config.yaml
d_model: 512
n_head: 8
d_mlp: 2048
positions: "learned"
attn_scale: 0.125
bias: "all"
tie_embeddings: true
init_std_down: 0.0256
optimizer: "muon_variant"
lr: 0.0016
lr_mult_down: 1.5
beta1: 0.93
grad_clip: 1.0
seq_len: 2048
train_tokens: 900600000
MLP neurons of a small language model. Each row is named by its layer, matrix (up: input weights) and neuron, and shows model dimensions 16-271. Each number is 128 + 24 x the weight over its row's rms, rounded and kept within 0 to 255. Numbers have three digits each.
After each neuron's rows, "fires on" lists the tokens most often at its 100 highest values on Wikipedia text that the model never trained on.

L5.up1306:111151114115131111110119107145187155089130097110168077106144141166134203138196138104124135160139162072126099136133108104156124128132166107128169183157084096105144136190130109098124107157126110106156155125111150125130104140100156149105148155160169130104134128140130119140125130140130089124161176189134117109137121148149125088104169123093147120139113114101149108142097116086109130134103115086114147131142148124168161132132106147145113135146128134120108132063129162119124095098113130101145143101148107145120125128113128119112111138164106138108097111164131134089111121133063192165148119122143152069164135102091096138096136114116122114090120102111121103096142101142100136126111120147146087109141111106107115114125132136109118111135140129163163170118155135117162115158121162
fires on: " at", "st", " T", " 12"

L5.up937:129128169134107102140135138105117139133138122096118115141095136091164137153122135149114136131193169118065177122139127139148138139147130148098152108157087179118097136163128149125115108107111116143138121139133112156134114128150144127081131127103119166099119136116138102106132099136082130155124184164155179157140149149164127143137125087116195155116110112171141125146118153086150151124151172107123109142134047109118180174105134168130141171114110138150156139129147130152153176134141178122171106081110141106112087136147126150140156108135108127115118112142125110138114174124116138104140106119122113100137110166134156136144090156128120150104148095128122142137113094104124117134154154089115109149129150133137080147154102130102151121178155075116125153179132125142090114136111112
fires on: "S", "f", " th", " f", "M", "th"

L5.up1420:160122125129107159131078140120165112112129154153101123118135157127179132113162114132126085075145142125124127141156109161113150151123135136136150103104156144151117116160116137128159156121094103135126164081134138119160117148134124141109075124128134155149120113172165117115091092133127129128116158109090117145162145069084141130167119129117177106158121130151109145150126164093129164170123164143124128102131090128077140099131117172100121125163102126123144136104097114145156141133165138135145134141137101125115132130082164069138166135116132120116099095125145141131116173169135167136144121152119117128130165118138149133101187112175152152103105135097112144162114094174159114147128133047169110117087125128103124121102162140133135101105110143143135130072170169120122084161092095
fires on: " in", "In", "s", "in"

L5.up1184:178111136122128144157186119125170137083130147144162143112187121101140142133135115094126143126138101160099135136146116125118124098154132108114146115169117095160133099130124104086107133107146097158113143123087176120098081167121072194151089136147124129097104116155129161120144130130109152149145129131142131125114123138141096143179123107094147126099166133140108080167125140132134105132121151148126203118149162143109129132128114106135127129154143124135086158147137125139105136117111127115149137118129144135132131130159137097135121075144134113155138087163119088134150145161111119146124128127136139145133090108132108071133114134182122118118090136133149137150136128100112111118128091124122152118111141139142110128100108124169157135145099124094085118150130114116108087120149107
fires on: " t", " in", " to", " sc", " cr", " not"

L5.up440:147098143112088109129154160133111108109178126116130144142123102137127112084178098144129112127170146142131118144148100107162148127074149117163122121136122108175126142086163113110140143090108114152116116132154159121137137129156094125082118109107104108132197169112149137106130106111113130171159116156119125147163170145147099134100110138156168155186130118125124115148143085147134144193127140129092105115156124114145180157144126147122123124106155103155109108122134165171101100138153073138170149138148093133161168131137119112182152132119127101149152152138134107130126108134104155127116133134086176119093178131144127169131117127149148158133158076111127140155145092119116132109131145135133088125155172113145111089141178122119106164104134130133118150111108112109112150144146136
fires on: "H", " Ki", " Hi", " Ha", " Ni", "n"

L5.up1101:121154153129134134137115148135148104119123138101111167072106128168140159145138120099124154096132097131114120178114109130094095157128114153164076117117097142169144121130156098112121098127085121139121100078118155164162111126137157136126134110116166097138090088114137114127090186139113129133124112094115099149096127109156096119108104124121136160136110115124136112138127109105127106144114101122120141125110131135141180160139144115113134103136137113173098151115140172115170130120090143162147143129170127180144114115073100146104087101155157146131121104147093129146105144112122092132113103088076088144119095115130152107136165133135127093125081147167119172161118125115177116097106133131117146151134165159120090082142128123135117124116124075100170118147125152142113134134134084
fires on: " her", "s", " to", " after", " his", "er"

L5.up196:118124181129106108130127128142141133150140152137125109138125130125144160154092129173118162118110124084166133113188096155164154141139121135101148139104133112117083133132140139163120107120096148127144100103119150110115149129101110135120112130145099094164103102133103157127142104164089154145153143093133152149142103054137120086152134141155156106151150149118115135128147150109148103135117143143165172138102118110182088126113131106104131139068131159120110162133102142144099131100101132126100148118127129091132152127136130135145180099153128146098120132159156115084124142097173153133102130133082115140157123116124138148140112095139142100164125119124116144126163128136158155131146151187112112145110169126101085121132149113145135140131109112092128095119154124102151158100098153
fires on: " they", " They", "s", " what", " that", " you"

L5.up1204:128099169124148129149125128115138132143128149104133117136137160125180123123132133145133145091141133116130140131107159100153104117165135117132107168139117149074163156099148098118137163076122169118108131108132142127115138157103150166087099171137117096129121139109153134132114128156127155135096137120162107133147158094160154140082161149140128098102121101149142156148143119093094144156115142128102167129108120143113119152120157111120135090121160087127127108115171144137116104118132125158124139181023128136089139136122079066080100130110084119134149096183133141099146061116134151128129130107093137140138128086103109154143119104092115123126143132140104106136128132086131107103149176111106138131114117096141132097137143129128122095117156130142146122145083161135126128136128153
fires on: "=", ")", "field", "ia"

L5.up1868:137126147111136154117137131096135154130118152129170122163089135134123122164137087101165106155136071154068123124134114146134138113108143136144130140130124177132148133111122111109139108132127122156127140109136123145100149155121095106149089121145125137138138095156162157147078098136104132084101106113112098138098119127120163131142116148120140157183125156102108067139131113136113118154130115128107174116092128098127145136118124142112104109120168145086136170141100092126155133126146119163164148150185125099137133139160079142168121130119120156104132091188110111134154174119115119108129166102126106140141134095127136128139158153078142145133106147166126151136166109065161182135096132151149135130136137064131162097102157165098126104127135112138126149162129095140126142105150168
fires on: " the", "si", "ini", "mo", "ti", "op"

L5.up1067:108181111144090134158120163129146121123156117133142104095139139122105144111154109142115132061100130126084139110171141152156129132096154090139077151115158098120153126130120108087168085108137061137116175132109098093157145107150146117128150119145089142128128167134121114168169118128136102096120071127076120131113140126137158105149111098130122112125157134121091109160060134139121124128102104132107085095121133100082107160139128149169137152148171089123095147151150095149154140120118167115125095090139124105121082090134147137123110134121095205129105100130122115064097121113128160116114127073128114111103099118166157136107142128170095115143157143120129135138143116150114186118098102123140141114151130108081128147132148139133124129120159125130112136138107120110108161111143132
fires on: " the", "te", " primary", "the"

L5.up1986:130151170148089102143125106073134162126112160150137130147141120129111151129134141114127090127104111138123127146149118124165145127126106087133170094148172137128116167129123123131132133099102131097143171110130140120104106121149152145143139184128087142165143147159115089099123101109091087157142151138169102061153102120110188091141091112110134162115131179124133124077107080132103122160152166144120140164112097100112108090124113124107150126117118107142110133095123132125121117130185151114109133169113131155095154137135101155132109115130097139123118152132161115103104167076098140136141108115118155102103117138138089106111121144108112132108162181155138150162105128118096143120140098104086109114123137132104145157132131149140095135122144120124144091108127111095131175058177074
fires on: " of", " is", " a", "s", "ful"